Part of a small language model's weights.
Architecture: rotary positions, untied embeddings, attention and MLP in parallel.
Training: a variant of Adam for these matrices, 346M tokens, 10544 steps.
MLP neurons of a small language model. Each row is named by its layer, matrix (gate and up: input weights; down: output weights) and neuron, and shows model dimensions 176-271. Each number is 128 + 24 x the weight over its row's rms, rounded and kept within 0 to 255. A neuron's up and down rows have the sign that makes its largest values positive.
After each neuron's rows, "fires after" lists the tokens most often just before its 100 highest values on Wikipedia text that the model never trained on.

L6.gate121 [142 135 149  72  95 146 126 123 149 135 127 117 150 113 177 161 128 143 140 130 141 123 111 109 153 145 155  96 149 142 147 152 144 139 133 183 116 160  95 176  93  98 121 100 128 146 113 130 145 106  88 159 146 104 194  85 109 173 149 160 178 125  91 151 159 134 136 165 103 151 136  98 121 111 124 170 126  95 163  77 116 103 130 124 168  91  84 116 149 107  96 110 116 104 109 119]
L6.up121 [132  89  91 138 130 126 144  65 165 170  95 160  97 111 148 103  79 145  96 144  95 145 129 138 143 148 128  69 131 110 145 130 140 133 131 142  99 150 124 124 154 140 136 133 131 153 137 137 129 108 158 157 126 155 121  96 146 127 136 166 141  89 150 129 192 135 155 129 130 126 137 142 169 101 112 147 135 125 115 133 109 137 138 110 156 120 153 125  98  88 158 126  91 143  86 125]
L6.down121 [154  93 177  95 126 110 125 134 102 141 136 160 132  98 125  88 123 115 115 112 103 137 101 156 110  83 154 139 100 131 122 147 115 112 122 158 104 108 111 112 139 161 115 118 125 129 134 113 138 117  58 178 128 124 150 121 145 129 147 144 121 114 114 147 120 147 138 130 150 130  17 101 147 113 134 144 156 128 166 114 124 102 135 111 157 131 113 120 144 113  89 144 157 130  95 114]
fires after: " de", " in", " (", "\n"

L2.gate80 [118  93 132  93  95 196 116 145 136 138 152 121 140 122 124 131 110 137 113 170 136 150 100 142 119 136 151 133 141  80 131 119 156 137  94  92 124 141 126 116 146 165 122 123 129 114 156 125 138 134 112 166 143 135 150 137 111 163 139 134 109 147 152 122 158 137 122 167 138  91 137 178 173 156  78 102 157 139 157  84  98 173  74 126 163 117  77  88 132 119 104 156 138  90  81 110]
L2.up80 [146 128  94 168 167 123 113 138 126 131 120 126 140 151 159 130 104 129 117 135 118 149 100 139 105 163 129 139 134 133 115 115 173 126 142 142  93 136 112 119 132 134 160 144 153 158  90 136 149 129 121 147 133 136 178 147 102 129 149 124 130 127 150 127 108 174 119 111 114  94 104 180 157 125 122 150 129 126 160  66 115 163 133 137 189 140 137 154 136 108 132 128 133 135 127  78]
L2.down80 [147 120 122 192 136 134 128 135 171 109 120  77 118 119 116  88 141 119 121 120 137 102 116 116 163 187 152 144 146 114 145 131 104  90 156 160 132 131 157 135 132 103 159 135 126 149 164 112 131 127 111 135 117 110 104 100 117 126  79 126 120 161 128 141 136 151  99 147 161 149 181 129 139 102 170 134 127 172 124 120  92  91 134  92 130  86 122 126 102 104 112 151 153 103 156 141]
fires after: "y", "le", "ce", "ly", "ent"

L6.gate57 [155 115 134  74 101 120  82 108 123 128 122 135 143 151 104 131 113 150 102 142 117  96 145 151 114 137 139 155 165  75 131 142 137  81 112 121 141 135 116 152  91 128 172 122 102 127 142 103  90 181 102 161 117 123 167 149  94 121 119 139 113 135 104 126 119 139 143 138 144 103 139 116 157 154 133 118 116  78 140  95  89 129 103 147 108 144 141 111 142 167 148 115 165 110 184 111]
L6.up57 [145 153 131 148 155  92 100 110 102 140 127  91  70 126 126 134 183  88 121 136 137 113 124  74 145 116 123 120 139 145  99 137 103 145 122 108 133 162 162  69 103 118 122 160 112 117 128 126 100 105 111 149 114 122 156  69 131 143 157 166 102 111 125 149 152 123 142 122 139 156 143 112  73 147 116 122  93 161 111 124 138 119  97 123 147 121 145 149 152  63 141  96 105 112 100 151]
L6.down57 [128  89  96 172 156 131 139 140 157 158 110 140 151 108 101 157 101 128 112 149 103 126 118 122 183 131 107 110 125 148 133 117 110 201 117 119 118 142 102 152 148 133  98 124  94 100  97 128 115 142 153 136 141 128 107 137 106  98  95 137 141  96 106 103 134  98 138 131 106 143 112 126 142 127 125 134 109 172 140 156 177 116 119 116 110 123 159 123 127 156 165 143 106 131 115 171]
fires after: " C", "C", " B", " c", " (", " G"

L6.gate256 [ 93 110 112 124 106 166 129 128 146 155 205 145 129 174 125 112 113 152 131 141 105 119 127 100  78 127  78 118 144 150 146 116  99 174 110  87 136 146  62 162  69 131 165 158 124 107 139 116 152 134 124 123 140 125  83 121 157  88  92  91 123 127 131 138 125 135 151 125 106 127 135 121 142 120 124 156 157 113 155 142 146  88 147  89 136  91 123 119 141 151 133 151 103  87 143 130]
L6.up256 [109 132 133 111 115 102 171 139 139 122 149 154 136 160 128 131 121 128 105 158  98 122 114 138 140 130 163 162 160 135 137 175 159 127 118 165 115 138 128 132  96 109 156 126  72 109 154 122 112 113  88 147  98 140 124 142 124 126 109 122 168 169 138 143 106 126 115  66 127 139 129 103 134 133 125 140 129 129 160 106 150 122 165 158 136  96 162 160  86 156 125 138 154 120 147  85]
L6.down256 [121 135 151 140 163 136 142 126 162 116 108 148 130 111 133 131 154 167 135 101 149 118 101 109 148 150 144 112 146  99 138 129 161  84 128 123 101 149 110 108 157 137 152 110 113 136 107 136 146 139 152 105 124 157 126 142 124 166 151 137 186 127 155 164 136 111 131 122 128 147 204 107 136 158 134 145 133 128 133  87 117 128 115  94 115 143 106 152 147 138 110 106 124  84 132 109]
fires after: "te", " a", " the", " The", "A", "ne"

L6.gate355 [175 137 147 134 179 139 146 123 140 123 120 137 144 136 124 111 130 130 110 149 116  70 146 103 127  96 122  83  99 127  90 149 113 131 138 110 144 128 140 141 138 141 141 120 151 122 147 133 127 193 165 142 108 111  99 146 116 149 134 181 151 130  92 116  85 153 145 192 127 106 131 140 147 117 123 117 105 109 151 121 116 145  99 126 139 113 100 144 144 107 137  97 113  98  99 207]
L6.up355 [144 142  97 104  79 185 160 150 101 120 135 125 144 118 111 110 110 118 204 152 177 170 118 116 158  92 158 125 124 138  81 129 116 100 131 131  95 125 113 144 113  98 124 130 135  97 152  93 141 107 118 129 132 136 188 119 139 131 151  90 112 195 138 122  94 141 144 156 140 110 125 147 162 120 137 127 125 126 116 115 149 158 104 126  96 113 163 125  45 153 114 166 104 158  74 140]
L6.down355 [113 125 109 118 123 147 112 140  96 174 105 104 120 121 149 127 149 143 132 121 116 138 108 112 147 155 148 138 113 125 133 107 159 133 118 103  79 114 111 139 131 126 158 107 136 118 122  97 101 138 124 130 126 108 135 160 109 127 125 176 128 101  93  86 112 124 126 116  96 127  83 123 100 144 172 103 111 111 124 139 152 173 127  82 147 112 136 127 111 113  88 149 109 158 102 125]
fires after: " G", " ", " g", " sp", " C"

L6.gate43 [124 102 110 107 108 112  93 118 159 146 146 142 144 164 119 149  97 136 142 123 152  91 138 132 136 149 178 151 129 118 125 149 132  75  95 121 170 109 121 174  98 142 131 132 149 137 163  87 140 118 102 150 184 121 146  93 111 131 171 137 115 149 123 124  56 175 138 154 139 112 148 128 144 121 156 166  89 112 128 100 144 145 135 158 120 100 158 136 134 137 127 148 136  85 102  90]
L6.up43 [ 89 118 104 128 128 114 132 130 113  66 167 123  96  99  97 128 148  81 155 147 135 104 121 117 121  96 174 126 135 120  99 118 159  99 101 134 119 146 127 150 107 152 114 150 155 160 143  97 140 128  95 152 122  90 126 164 130 122 155  83 140 114 132 111 111 111 129 110  94 147 130  99 115 127 148 170 150 148 106 107 154 136 124 131 121 121 146 131 133  87 149 163  79 129 103 100]
L6.down43 [130 137 119 140 148 101  96 117 117 134 112 104 187  88 121 116 143 109 135 127 112 143 152 128 119 137 147 109  95  66 148 134 132 109 156 105 134 114 117 111 112 130 104 122 149 116 161 127 105  99 138 138 150 120 135 135 184 107 109  93 149  99 129 160 151 172 103 114 161 129 104 106 127  93 149 128 134 180 148 105 145 109 115 144 150  97 144 105 113 129  82 116 115 154 136 148]
fires after: "\n", "y", "A", " in", " C", " De"

L6.gate278 [150 113 151 104 103 129 130 108 124 130 107 167 143 135  82  88 119 107 111 149  83 173 141 180 141  73 166 109  88  94 165 111 144 120 103  86 128 108  96 148 155  65 124 138 112 180 131 113  92 156 183 133 140 142 166 117 125 137 161 121  99 131 131 119  99 107 145 172 104  82 158 100 146 126 130 146 138 138  94 133 146 155 126 133  92 133 105 133 109 111 167 113 108 106 129 130]
L6.up278 [142 125 115 138  68 124 114 134 131 106 146 142 152 117 121 144 113  88 116 136  62 158 138 114 151 155 119 127 124 181 139 141 126 103 143  82  81 131 141 143  90 106 132 137 149 142 136 104 124 127 111 157 142 150 146 129  81 128 164 101 122 163 114 121 112 126 139 109 169 132 109 165 124 140 161 136  32  96  66 147 131 155 112 118 119 102 138 120 116 152 120 133 116 154 110 145]
L6.down278 [132 117 159 142 131  73 123 128  95 125 127 159 137 100 126  99 159 163  88 139 171 142 154 110 165  80 112 154 123 104 121 125 119 141 156 110 168 116 143 103 134 121 102 134  81  84 123 135 137 129 172 105 128 128 117 130  99  95  85 133 133 101  99 103 139 128 122 139  94 111 194 128  98 115 139 128 119  85 156 168 135 156  97 100  83 100 128 133 144 121 161 108 133 148 158 128]
fires after: " ", " C", " a", "re", " A", " c"

L6.gate250 [148 140 113 106 122 113 127  64 122 143 146 117 122 150 138 126 164 143  75 102 147  52 130 125 117 145  51 139 134 125 145 105 106 124 107 123 150 130 167 144 124 113 162 140 137 146 141 112 126 163 120 128 108 114 155  78 102 116 135 133 158 148 140 129 127 117 109 128 123 111 141 159  99 152 129 146 150 112 119 119  89 133  97 131 147  88 147 170 107 148 124 117 162 150 124 155]
L6.up250 [165 147 142  96 115 110 142 131  85 104 130 159 150 128 119 123  90 131 141 122 122 113 153 101 113  76 157  84 151 150 131 116 121 127 148 143 124 111 195 139  43 142  89 132 140 147 138 141 134 140 130 130 145 112 204 134 125 116 124 121 137 123  95 157  78 106 119 104 118 106 127 115 139 120 134 115  80 135 117 148  96 154 130 151 134 108 177 118 122 157 117 157 125 112 108 122]
L6.down250 [157 134 153 136 158 110 128 144  88 133 161 120 134 152  79 156 106 174 134 129 145 125 130  92 129 114 104 157 131 109 126 116 157 126 127 146 116 134 166 179 107 158 118 140 140  91  58 121 106 129 150 133 113 108 125 136 117  88 126 117 113 117 118 172 140  97 124 143 144 162 154 157 121 115 110 149 133 146 146 169  82 149 141 137  89 138 169 141 145 121 119 175 134 131 135 128]
fires after: " st", " as", "c", " a", " that", " c"

L6.gate243 [166  95 121 124  99 127 114 130 117 148 104 119 135 139 132 132 115 171 136 132  82  97 148 114 125 122 133 128 130 108 144 117 158 166 127 127 161 154 172 141 142  99 128 169 113 143 159 172 155 159 118 170 154 104 126 184 112 130 138 120 145 108 170 113  93 129 159 158 119 164 137 112 140 111  94 120 176 126 160  92 123 140 178 130  84 105 156 125 150 167 131 128 109 119 138 101]
L6.up243 [ 97 114  87 113 125 146  98 127 128 111 166 134 120 136 114 147  91 119 128  95 116 103 136 142 170 122 160 133 111 112 134 110 134 142 147 133 157 136 148 117  82  57 130 167 136 126 148 113 124 112 113 130 133 105 141 126 135 170 148 130 134 118 135 115 130 135 149 108 109 139 117 133 146 123 103 164 131  85 130 133 163  87 151 151 130 149 124 110 169 124 108 125 106 101 131 127]
L6.down243 [102 120 148 134 139 124 130 145 120  92 113 141 125  87 119 114 168 161 157 137 171 162 124 117 161 123 115 137 146 112 143 115 142 109 114 134 125 124  93 128 152 126 135 125 182 145 105 115 148 143 188 148 152 119 105 134 119 104 169  88 139 113 137 120 106 100 126 109 187 140 132 136  87 119 110 145 150 109 115  83  98 190 162 139 129  62 158 171 131 115 149 170 139 156 127 135]
fires after: " the", " a", "cc", " of", "di", " and"

L2.gate145 [130 119 125 138 159 158 135 112 116 117 131 156 141 136 126 112 127 169 123 125 147 112 124 184 172 161 119 149 128 107 153  71 125 178 105 162 151 144 130 121 109 109 106 120 180 129 185 146 136 128 107 146 136 154 148  86 109 159 126 115 111 114 171 138 162 107  72 159 103 119 149 119 106 158 148 160 191  92 141 118 150 137 106 117 143 173 138 102 130  89  87 126 132 138 119 179]
L2.up145 [130 116 169 112 138 147 119 138 160 118 133 108 150 158 170 104 178 126 126 144 133 131 149 134 110 125 128  97 142 164 164  70 127 138 138 131  66 139 127 163 125 119 159 119 126 159 162 145 120 172 113 130 117 117 143 124 125 112 166 161 125  89  97 138 154 122 144 155 110 133 134 154 114 137 116 117  60 169 151 105 163 153 131 138 127 106 171 160 119 117 116 114 118 136 121  90]
L2.down145 [104 144  88 128 163 150 130 118 141 138 169 164 120 125 124 135 103 138 131 129 114 128 103 117 135 166  75 128 142 144 131 104 108 136 154 129 124 148 101 135 115 142 127 106 137 141 147 131 108 124  77 146  90 123 137 164  96 145 100 100 113  91 161 141 151  82 131 121 137 106 136 107 157 160 130 152 127 131 109 118 113 148 123 135 119  96 133 166 126 107  97 139 135 163 103 122]
fires after: "us", "y", "le", "u", "ü", "ec"